From a checkpoint of a small transformer trained on Wikipedia: MLP 1280 GELU, normalized queries and keys.
MLP neurons of a small language model. Each row is named by its layer, matrix (up: input weights) and neuron, and shows model dimensions 0-159. Each number is 128 + 32 x the weight over its row's rms, rounded and kept within 0 to 255. Numbers have three digits each.
A block is one neuron, or neurons of one layer that tend to fire together. After each block is what it responds to, as a language model described it from the Wikipedia text at the highest values.

L5.up70:140138131146074099140118131069188124104095171130164175138112087160076135131148124151088125120138099081100143153116132085121059115093087131161093148087164119105115143092130117127103166136152141140105114067097117135144108105128149152152072083113132164145117118133156174199138134075142154116102132173154120120142076125119119205105199076075196154137176125081155097109209192115084122104179139225103135124069137096154168114126116130127073105166131142071119096172167149124134121112114116
L5.up89:147145171158078158191069115134138124131173167145175182134082097112159147129145138111087199117172130135146115143134121114142067097118048108094157115109163138130087121145168127093139154141155109144139115145146094152123090173141094147136077105176087148200171136161163175146146122165104138166154122118153101167129107134131137126117145111150169142215153137147169173138164148093107164144187191151175142189138174185150203094141082098107109081208110175158153110183168142127168149166142119
L5.up328:134185163157127147114133161100146160166129176101125114123178166029099142142130189071152100108101185126134150118120167163084083076065101121214109120098116141158135108101147133108142100161136103140160153104121151076087147146131145153114142135078157088131150119108124143177104117132111097112169108134053099133166144086156195105122134110145152150083175186117128099078119083153163121142131146153068149119141175095118159111126146137107164158189139152126128102103082116165098104141160167
L5.up599:172108115105078163123119209167153106038099103113099122127106114107105151085143164160115092136109068111083126105187122181114067185130098131154114102143097166126152113122143089075111140108073126035096174157142104099156117126138103152105094093107161128199112104145088132077127122090173125113097135134124115171128066136123117165126222071051154201114128158076106079084060129140139116114156149142168151109104133196139179160118098152068149135145112173098119150178135144130090101129066131
L5.up765:147112158098127146134142154137075147161137149128183129158138138157131099128108119167097091156099153131107091181121176043054131166069169111145085105156103121120080129100121157082129116107082077112148092136115149123101132102178146118114144141153129146108134136128078114124094129113063096160082099096121064158144118131191102109192158055174102142087088153092145038092134060107161087116143118130089171163151110064112177158137112141078137166107139179098123117112117142135124175123142135
L5.up1020:171142136189105135122118133086148081151057141128167139138119152106095159100106113179066171135109149131109143104177107086150121090133109181117174097128154133128113124151137104139100141112099086128112125123154089125136108104095147138185130132154133116193149156173117217175217097135140094128134103167140137157106165162147122112112127160124176105156129118117085132139114159104088074112086175113131084140121135174136166076063093174077143092139151085099071091196124130099186201143123157
L5.up1152:121158129155106167125113204165128128140157123163160197095206106151167094149080116115133153151061090110074179143195119121114174154086143104159121110123111114166155150134122135094208124148055136108148120122151154114100115159169144115106120067108153116138116117108152133118162201180166083169138066130181079142115174157081165171089130131146130172122118138162127124124169170144149143157112121178129166161142105170116099108146114139136144135211148147136145114136160083168090171175166093
L5.up1237:130137098139149128096072160057090067081079098152134182164149140095167144108102186103109145135156063147154143149148130117158117156047101181142123099112143113118190133136115157121187117092148123117158094072099133098123130155117156145152147152133123153136176117099159178151168139151127122193128112103122094113118116154141147155121155104134197118146145163142139128096165155134126123095250149172123096145116080096166162088105071077125182180159166124131155139164143128151105117158144167
Romanized name consonant pieces

L4.up71:160152126136151078106122148142184118122092144119149123131185081111122147120139167082160146161114129198138178167144176139158162174207161113076147126141149117141144083132092144140147105133107091219079181162068110111171128132115140172148154072147103142155149135111127131127127164151178143155073201111146130114171120105095067144157148115090092114128156155158130146123094104148152145156057063181115142194161148167181142156126155087166057163131162167116157136065175165066111099166098074
First-name completion pieces

L5.up268:140127077158093154131115165149140075159103183135060152153120200191095158160153097133132140084102128154141098181187144135135080199146123084168112157091170083167108129108193154131169107103126191171110161156157173127112128128147079104166126117193173161113117133096132162126095147168134086141134150154164104187144112150167167135159197152090158174122177134163089171154170082093116069117089134118093131087167148109133143123108144111126104172116149068123175113141127138127114197148138151
L5.up335:082170192071133149151127155077159165142088097184136147145108122120096149145142119107079172148094157134145161098127144110119160145127150155203178065144189137190113124164213159171180084145139104131125137156134141175122105130179163139118082195144117147241116121121141150150139111102099181152080125124121100151150144132139066102132159133133129144134165162149199118156136161112164147161157191134152142139174142170138095162151073101204155171089152100133172123127148057169126171138191169
L5.up542:120196114092088124108159074198174137105126085121145157120174146139124069088162131076125161172157156150097102133093080138172141076161143132084116184171146159145152126099209166140147146098132125063066169151152114144115107084152129146137074117092189155063132104146109190139123144102118104098156127105094115110187104160161079103085178085157155155125119131144114110184110108167126115090106232159100131147110111122112123147162172150149161127127137198102119157131140133149106095100157194
L5.up660:116144154149132136110096123149142142100118118156123170092096200152112080127159159120083070101122109110178125136074161085086161100158107085140114128103091187089156126135100134116110152190164150179111095134164151119106115116061128161137094077175189103090154121077123122142125126171121106139103081170169158088135083152091145170098182104111135146142100126138121161126164145132119096098118112083095162147134203134150117099125110194176141135186179113176128108081140139136175159103133162
L5.up832:085185120135097184091146164145189151142066110191193139128091101134110149108136136117134125161168137098211140103115132088117142135139127111112181134107153142155188123122145143067115120145150132100186164115148182151131135097186184106133170063127177128117133145146143203093133141158193139131144198162097126154141078150067115100113119100109137155169138136120111159161106114141139111156124148117123164088177133104109121152165033147143204153145144131152134091132142150188127118117105139
L5.up959:124181120115177142140133157090202178137111111113158173081117103220100116093138101099157163158178165185188127159156137170162104211078139086135076094082165134141132161127215180159147116104151134174124151170137110173151121099146152125177148172162158131142155096119144133132109099112113143106161142096164111143167152174124141164129170119142162119160146167162148145149052129061120096123143118104184118122083116129116156129098093120104174204160166176143232171106157117111093119126127179
L5.up1120:117147078106134150106128143153160154098131107113137116082147154087171117143188141102060128163171144139098120114136093160146169141116108137112140149124187104057152194021134122113096122131120112178092130154122100124072059158170138172107125154179138105074187126124143147108111168098152095148166127143149155106066126168091162098177125109108149177139135146148108210164103086147108125063143175170160189132123145050110102175152108133076176142149127147085152100115095157140093118105144126
L5.up1205:139149118107139121071125098130095112141160148163173130092103164190151181112102077106108215098070137150113075146102138137112132135118141154171174144168174126156177117156153106094135124158121152140135100173151176098128120157136142068175094121156116093094132109122062135109143133180118116114146114126107201093127132131139061131142113068088162128172137136066104137180141104100111050094128139118133093162093072151100121129140135076170183177106136127084189082045105115098115089108088129
Stat table cells

L6.up10:083137096153134116090095112237130131069124068110147162085148086143104125114161169139097119125096144149219073137146098151093120131185099196128123114094065098092115072054175116107119127139163174115053139124078135165170191116115123160104233151099134120151129128167131170094133147046118113138123137137112100112091133086086189118126107130132126110175134137121148168150140136113140127124093108149134118108058156099092082123134110153150072152132174157110100119110105114129079171083114171
L6.up585:163189134091172076164117135161070172050157103121124102135123114093141145158139160073108107107120112108095138162065136110113128084116135132144151069195096115128094125121081085153139109109115137112112128125115182079146125179102047132107113162183121103074168125103096094062096071111071123143173106162119117122080112136157149098143092154111179113176137126112187128116125143109130123083097115126125106121083147146116110168102139162100205083083134102115123165200122132121075213130177201
L6.up604:129124148093130175096107130121115138136178128116094109110086147151143139116211125081119133177144154128118143179167112130082153117178196088160091113174079081142134125129076119128120126132163100148136111073106137102133093103079138148065186162081116085142107118131130144126125137106134157178125106107178146127129133141123050111150099086142179148088113091186150169151135205144120141088118140097098126150057107154149196161102156155117138106137094185126105172120141080125150145104180101
L6.up973:107168096130110183137128139151089169140060051156096072099110151164117164138110086126077153141052088128140167181181106166084131090147116149139114194156139162072097131165117125143110134112096103097130107138100111242142131139130144095164091128136064112136094125127148078099177094110137172083172102195167122134096130098133127108120108124104096125120165108170117132193153131151138167098119159151129090167137119090160118144142112182160182180111117204128107135135111134098109160094117107
L6.up1052:130093153158160207163105115104125123095114130116104092147131125125107139117152151097108148068105142102118177122144096174131122117193108169162069101138113156101082104137130079167078167104150086098166173096076110163104179152116109147124062095104166128114175105071114115122182153110078162110115193181151168144042117074109144152135131175120103155094170096104131180096124117133067146113096095144166105155199122133138128177157097158125114149120139086148118173111112124085113124165158140
L6.up1086:089131135141061107094098063186105143060104104111131123144175152124122151106093205131162119134112117126072107098104158141124093115091123181156171143179125116112169168097160116086142074093144080106116217115077103139145149126090134177084181138131114143098089149120133126071118118165159134122147160099186158154135114127133134111133111193131158160046086172114128060156188118114169096105113163116094132180128092142079101099132162157150114051128098128073107141108093105146112181095112145
L6.up1097:104097114125077171144178154169158169077134090183126139112102166176150118086120121139088109150161116109122080125084123171149079134109123098171083119110077176139105133116132102138168132119095129136140108141089152197155109089136156136139104156087075123076165096130138163089106180128121058126143122098123177127139125232168130124122109215083142068087140107126122097132102101089088176153142166171077082127086120180148095116107136141154123128097119127098112107059117087073130141119163137
L6.up1183:159084153114123135102155136143110095121171094161189098156089084177117145126142056081222137122128088132122151119147123173131099111111139180092167101152094120095117095126129107078150125101170138040097088130088127088187180116094074158074091173081164121117130094091145130086159144095109127131058111080170115084187113165087134099171067095120172145083111141114127100152181110118170129125098145182161112111130114138126106135118061154127131096142145173061115117117118132084150069185159176
Word-initial M/Al fragments

L5.up111:140136129105203121149168196130109145112136117135129132127162110135121120099072122063111175192142130112107160206139116182108138166154122108170098129173180187137180096162063095119145126048106171104092131104058141103155122058075083141105109162140110119118167142139138145120165119105071088073146084145157154111119168161184170160139162136138186097114148081157163089151117160154153168117125111149128154131116106151165184147107088138121138080145085055091084100104151123151108142147157183
L5.up191:085161141149156090118179087162133151134192139118164121139130132139113152083117102203179133108098119103135102127124182125134186191139085114107163123108193172138124132124151141172130128150163137152165142091123135126108151178129130138153104095145110093151114138088117089113163123114168141120077138120120154124077117121140149207125120114141087132116173123255166174038118154152159143126111169123081123139088195109121166134123132108111135130088141136132136099130108154143065184088142098
L5.up243:095117121116100075160101148126175179135204157165155140131129141102107126113124154176153145195121155044132126109140125102079157168141131092176171082152149133127159127127156107134153121106123162125135131096095149120138168105113110160162096142113110089065115150149151166115159206148127155116084128121116204119116142117111125167078110154142141099109102213067117145106106177193161096079100124095127167164181147148147103131081147149115194188115179103128173116120081120182117137146136086
L5.up516:109168075126110156186117118131107170069109135163118143076096122220156143110141102129147122198154071121132088113139113102128080156188124150096126112093146124108090121162127070092111101154144152139138058163126076148174160148163153123163106118152119110164120189112125141158132085164124131173104135149117112121124095122092102103107143193134143095200182152131140113108090188127172106123157131142207139125182102113165090137133094141072142143057161139117123146175124090187133117132149077
L5.up540:163134109130103142129157091124195131071119134153144162134152133102204122169094163122161161139119049102183118107177091179139135075129136137201198108140129148165134135110099133108150121155112155122165145099124140146120178131101084225112122133120100160064120153128073190145129108146068093078182080100158124149109161157159129117132151134099143078104131107135082164132171186191150122093177101139121137183114064183118170180156086158109127120094138154146149126062125148116154181143101134
L5.up1100:131132096092113123145124152116130097119148166150140100085137124154157107125094113160136170167108154110156179117150098180122160097156180126043176149103132134120140139114155124178098126144095163134131119135146129065140139132106106156137160165147179173144134137119146182134193171125171138110114112126146141153149133060104147124110094150173142149142151110064133085086127159153123131148116089113107128155104095093108115166162110122113176163136050121104141132144125080122156176133098142
L5.up1175:128075134154119114179133109066116079066127127168094110104125080128127105165149160180064116130132079169169145136151106162170108160156157120136152138099144208073188089178119147152162139099186096144121087159199131141124104137084094126096139160110158148081102157102100121100119138206190122118181156229139124133102107100154159139141114137114101080126178098129110181150223173166149145124150119151193105139172090155170169201134134082155128184146150155140173170088129134152151126078138107
L5.up1260:159136116108126088164082125190119178127118159129107100220157120127150160141147104163138138124090121111158145126195164131126172119170139122141123122121120129160128107161150094130093145085158112153129166080080118035107159085141050121099125165109159122107183132120138178133111196046045101130126132089082092119135135129118120092140130133141118153187126167151087104154116118070130114143121125119115112106128131118149201195140153120165120114156185098123222113072139187125087138158130208
Word-initial "m" piece

L4.up403:134138139136080109098173128099154128114060145104188141146133165177140137167179053136106088129101179161166129137187089111093112091079096119111148158153086115167123175096139077137139146139147105135109133122105144124119205128135084070195150157146160108175151103168176140114164113157084154187131120043119118091135132175104109133096172133094161131107177093092089173103120110112174054118082131155091095132127179098115109111153133095103158102173094084148123117057120124085174119155131139
Infobox and table fields

L6.up65:148136081097061148183119108138059158112167090129155116104125156089055064131153160110123130197127136110117140098132110175108074135094127118150120174075099150154154142137173100110101116135180147067145109134133082114084134110113106145112160142164145114057111065183131167115102127093137129098139085085133093128126089150113116205148099066086063108079131135139106159087139177114118132166146075148167155158123130060151133150150120156101117159142118161146079116164080134146172135114112158
L6.up294:067103109102098086164151146155109103146156063156112122109122135101085143168131188154136088184089116093191141086121105128101133152102143114106187154138132048154088081182130131186146071184127112059191127103084127133122089138146118138141102092139128086157072084127121162101066137139169139106125136100125086137109150100114161138114104080077125135131100111152149131136077096077166159127104157150150044114151087083189160162132093085164133056154142088104157090175168126139097083126114118
L6.up440:225167119136081120170138125143086148121142165133169088103133110140071132097150159075146149123095109121081205183203177141121153155112143146187049132175127165098136121175107047138096105089072071083128163127109128053107114099094114162165136122148132114112144109110138129113165119110135184121181084137214154146115156107135120085142155141138102119117134179103129093159158145086128102116141124181162105072167117145096115202123143162188115082149069119157106092115121153191107114125141131
L6.up477:097126151141157200089138103128043089175105114141158146146125108077111110150120162074118124120129133150141216140119111119133095081088068185114150194097050148127083134136137129160108106098148135111156136102140155114111142129100140097175096109104138152162149137167116108174159125079139148112167174124163142146178065138140103172132108061137152131139091137146134129059056163180124162129161112174087034074109133129080128147132094121054127103100135125076133146141162131209135115131093156
L6.up625:128192161097138118127082108146131066146135128117119164133138135135155158158119124103086071131148157159156137177117130093101109124090139152154185206102162118133153094074104160078122087118142085111085154127095124113181118133112145100133131183096045147088119065160135129100142184148144085116152131142154109133137133096152116167105100150156148109053125129146100202110106151126137159118117164168130094108054160057139108115118144088111153127135105132119114121110084211120152118073164118
L6.up677:121112187133110162099161115106129106137150133137128107103106100129137113130154101148154166133110097091139151216114082163123103133073133094137104110191121134095174114148082138135094097116144174095146207136128121033169142106142132168137127135103128070121075124131118059122139118155074118114094170153106106143108166154132101189104082084119140126143083132155068163137083180116176104150146127148093094162135127130102153147080102116147125110148170149134048161109120164137086101071166128
L6.up752:083200170102156123134082130082136074077154104118091193076129115085120128115148120148136087182101101133131091146153178118078171190137053106132140171131069127097148093125163113108161156155121097169142137058107102075158145080059140051116108113169093174116119150113063137163101136124116161140131134143091078134092159161136065142133102109098166130141130180108160125141092126146099097153120148131124078088150147095121144172131077120121141116168108114117183128154132111088098192129154184
L6.up777:129131132114081145179104113143115121138116157075168171119162123104183146140190122168145074121100126098143090113123180133171088090100126161120167103156095154126140124161094091129134154115126071133074144076108166101072061129186145165190106138158072125114140084167115064114142140114147160090096132154098110104113098141147154110067107097124127133143186128198140102108124121128119136131081098141106093094177096101125136116133146161129167127116195127182101127162108118117162060101079070
Word-start Ch/ch fragments

L5.up107:132127157182133188087154192152111086122086106154099104141102178147172150154151169153158170101112144091106154123157179094135143132108159150143094129160118119147118146131150165090158147094179117118126202116106101113109118061151119149129168060148090168147184119139112130146092099166107106119101168106126129116209135076139108125160144121075118180141124154112136124183171154103161178158111128194206130144173076124077099148170155146123159141115153115152163130105141127119101124111170155
L5.up233:094085132115133176137130154148086178116140123170193124125095124111118061191176093160118080192110149163110139107159161195179126153147161124115160165162130122082191165140135127129119105154142151152051157135171151119105103072149138127169193136116102151129184152130132122071169142144144136126065198140130130097206094137199204124145158095088047155138139152180126149102187147156107145169115131156149128141109120098112165148107135159184082113114138163118185074148107129096059167106157146
L5.up325:142111152122147127200141076159154167159074119134148092167114169153209192166178173169192156082164082156126102066140211124162128118126142137123168131131095173093157130128119170126219097153128157101128147088132130146087124139144134135137156137137130134103154149127128129097062139128140160113104132133180126107162127137145121150182159152130180140115162127108139161102162183166129134085139118209143100127154129096132163146127178160183108154167114166132144162206190097108123140091156087
L5.up415:153147105203169116101103173155124116128202141106113133120174156117103171170138176135148108163134121090190157148084139136179114124101127138132130132107162129121070148139209144109141147121177141079072171118106148124108120082140149124119156115142115158108160119175108086141099164138165137142124139076156171145132114128150155118175107167148148142136123143122164133136128100133104150128172113170199112086192146194159124113087077164197125060189168126123182036181146142109079137153140115
L5.up432:161096119126127075123128106115157095095186128083080133100096066126130120102150099040101098155141096155113146120088059115141150142095132199113086171151101149102152033134134121201104133100090083094142148098141157127161114147153100090117101074074060103128118146139108164115115179105131093170175146153108089100122151101129143112131171075118120124117134070115121062054140145074143076126119099138105099119140131150130178144101104137130093098089082191151163146099124125121128130132169163
L5.up450:160121051099069146169100118124110122166111108138151163182159197144175136125155204132193134099136112123102149121114179179131154156129097131087123109109145076129136125089084136176140109179179148176085126085103159166105132062123112103117138121171082188136141142161133117085111121154158096134054153156106094097165136157175162133140064144124115131064179150209158169132166121139122201099101079108152139162101120130116160172108186102123179131158139144099154109161178118129194117131085083
L5.up585:182120129163145130127120160115159139193118152120127122085171103096184179130175178137115243114099151209112153141160168118172154158169136136116103152153140102138089093198110122104142101146145145178141168153075084125145142111148120129170177091158116167127151141093096082097160193139189083095108129099123114110092114090189118113129115062108110109130133165155176114109134118167168078144045152181148135156155165175209114150072135106136116160145109129152161148024122113106134113141120084
L5.up990:180089157118096154085108080130124091146125149122171170103131120143139138178133107139076113130142137116130144114130187120158145137105096099074140108072114086121080103101126192106133100124166119137108156130131135056127166081135051132113154128151112124157148139089147129112109139118164050090092125111144094148120137153165134144151127109085133101053165160127161046104169090111106124041129053162146108138149173113114150180092120147183189102131142142142148113155136083120185144114183129
Person name or role end

L4.up1144:165141116147097140192099163160159122132125125124194146142136115160146189121086105131140101095110145081165217171121180094092142137139064145169091134136106136154155087134119155179154129117171114115127153179090122167199150123118099123122111130139164065139128101139161143180159103128050152093151192190056090134078103110103173117177164138118095124127118097158089097121106153095153104091126103204107115115152131143167082133097097152073195148102120145074122185129159175087082159093144123
Inner word fragments

L6.up287:100189107136118152112109097140095118111086100070103084103142159114166099147155146145094132107157128168140109156189149082133127157117150132115067134133140140149144076132166066160128117167170101131144181073113075203080149139113120071145192160077180141086134072122184104094112176100144092107097119117170085160095114125137174066157131088108219096098066160130162115147178119128204155104151075123125096142104140151096106175111129093159150106100163088129071128122146145136100149094124102
L6.up428:186092093151210076131121137177201198121116200093217122099092135094113113098136123134154070059115149179088117102132167198120132127166112109142137139127178183131138068107117104081154182132116105135104122083081086117147097135117087144102210060116180141064140041150081140136081132173107149121151116092108084154091099102194068126108092098086109121175137102119144097065157141121122142127116153139108092146118093126147160121162112092131157171093126145105147100146161156105160139144149076
L6.up948:120144168178103129111075171188169101136143142117157150073138069086157145137121088086181182069130151199103073121066145176139158181134132099100129134160178165145143139161094138115128134071116147172081118143100148125075120193132107083147157168145129139113107156111034133134128164138120136076176162114156123137134081116120082136081102128130093141082179155155150122128131118146112143148134181095103087149116147173165132187069152091064107130077101168144110107093129113103153120171097099
L6.up977:172075104113117119101118157090118143138089159136169178063154146116126133133139132140150168119112145172107113117122132181090140078116059106106087113119115164117074076150093119088150150173132134132121129116039107134116114127153124090141129097140134177072150101116098102138124181101185158114159153082139068092129135092138103108099121048160153066105162151173109092105111160162122099174036098141129109191105106113131089169120131107129118138162081186175096135117150121102087106116073100
L6.up1090:138111083155131156125085153116183123125155117123161115048139166138163135083100090139133157154126182195141079097170137191171161140144183129071102154153183097159147112167133042121165125178177148130106122150101052149158087168157151171110147175160116091146076156130085131149172136157138139143167160138147157054081157113187089122110118172135114132179110130134102143141159124157155097089127165163144139150181171147157104148073143179194109175120125131174091122155129151169162123080136159
L6.up1136:129146089158069069040094145110091163125093165081141118042144146089155123148143180101152181075096150178117077127119120119148125138109115122086071097148119153127056073137126097106188047137100145141140128135092060078119102119140103115140177152157092109033181128063145128126154170138168069118156116099122096153125119091098123094182165133129100059150100162139128121149103150138150076121093105099158121149132149143130101119147142056130140152102082141131115075088110113154108088142133127
L6.up1140:163089175164167180088075100144157168111134111114086123026086128046103109105128155075091143150194146194094138143147114175124132072109150068150107107164103101118096132077157134113141149166089131146059157075106075114112109148124129142126144152178126113087143129119091103142060117113146106111139171151086131082142110126122141158100095121138182121149144147163105106150161127104159092116122131146166059108113130141111146154094140078191121149058055119148124120139154099113122107132134089
L6.up1253:119187102152121157124153138117202158122082118124097167115169096140172083103153123078192083088127078201141108151129087131150139144112128160096114142092113196116068171137122097113094182145136097159128160128132106117181171144181114108191142133125147125123135110125132120106118146084145131108160166101144067131130124120109089102105020041136122095134162124150095103144128169160133106129128150102121133101107089196108116159055120121135109152063147066059082134121133115158148121077231098
First-name completion tokens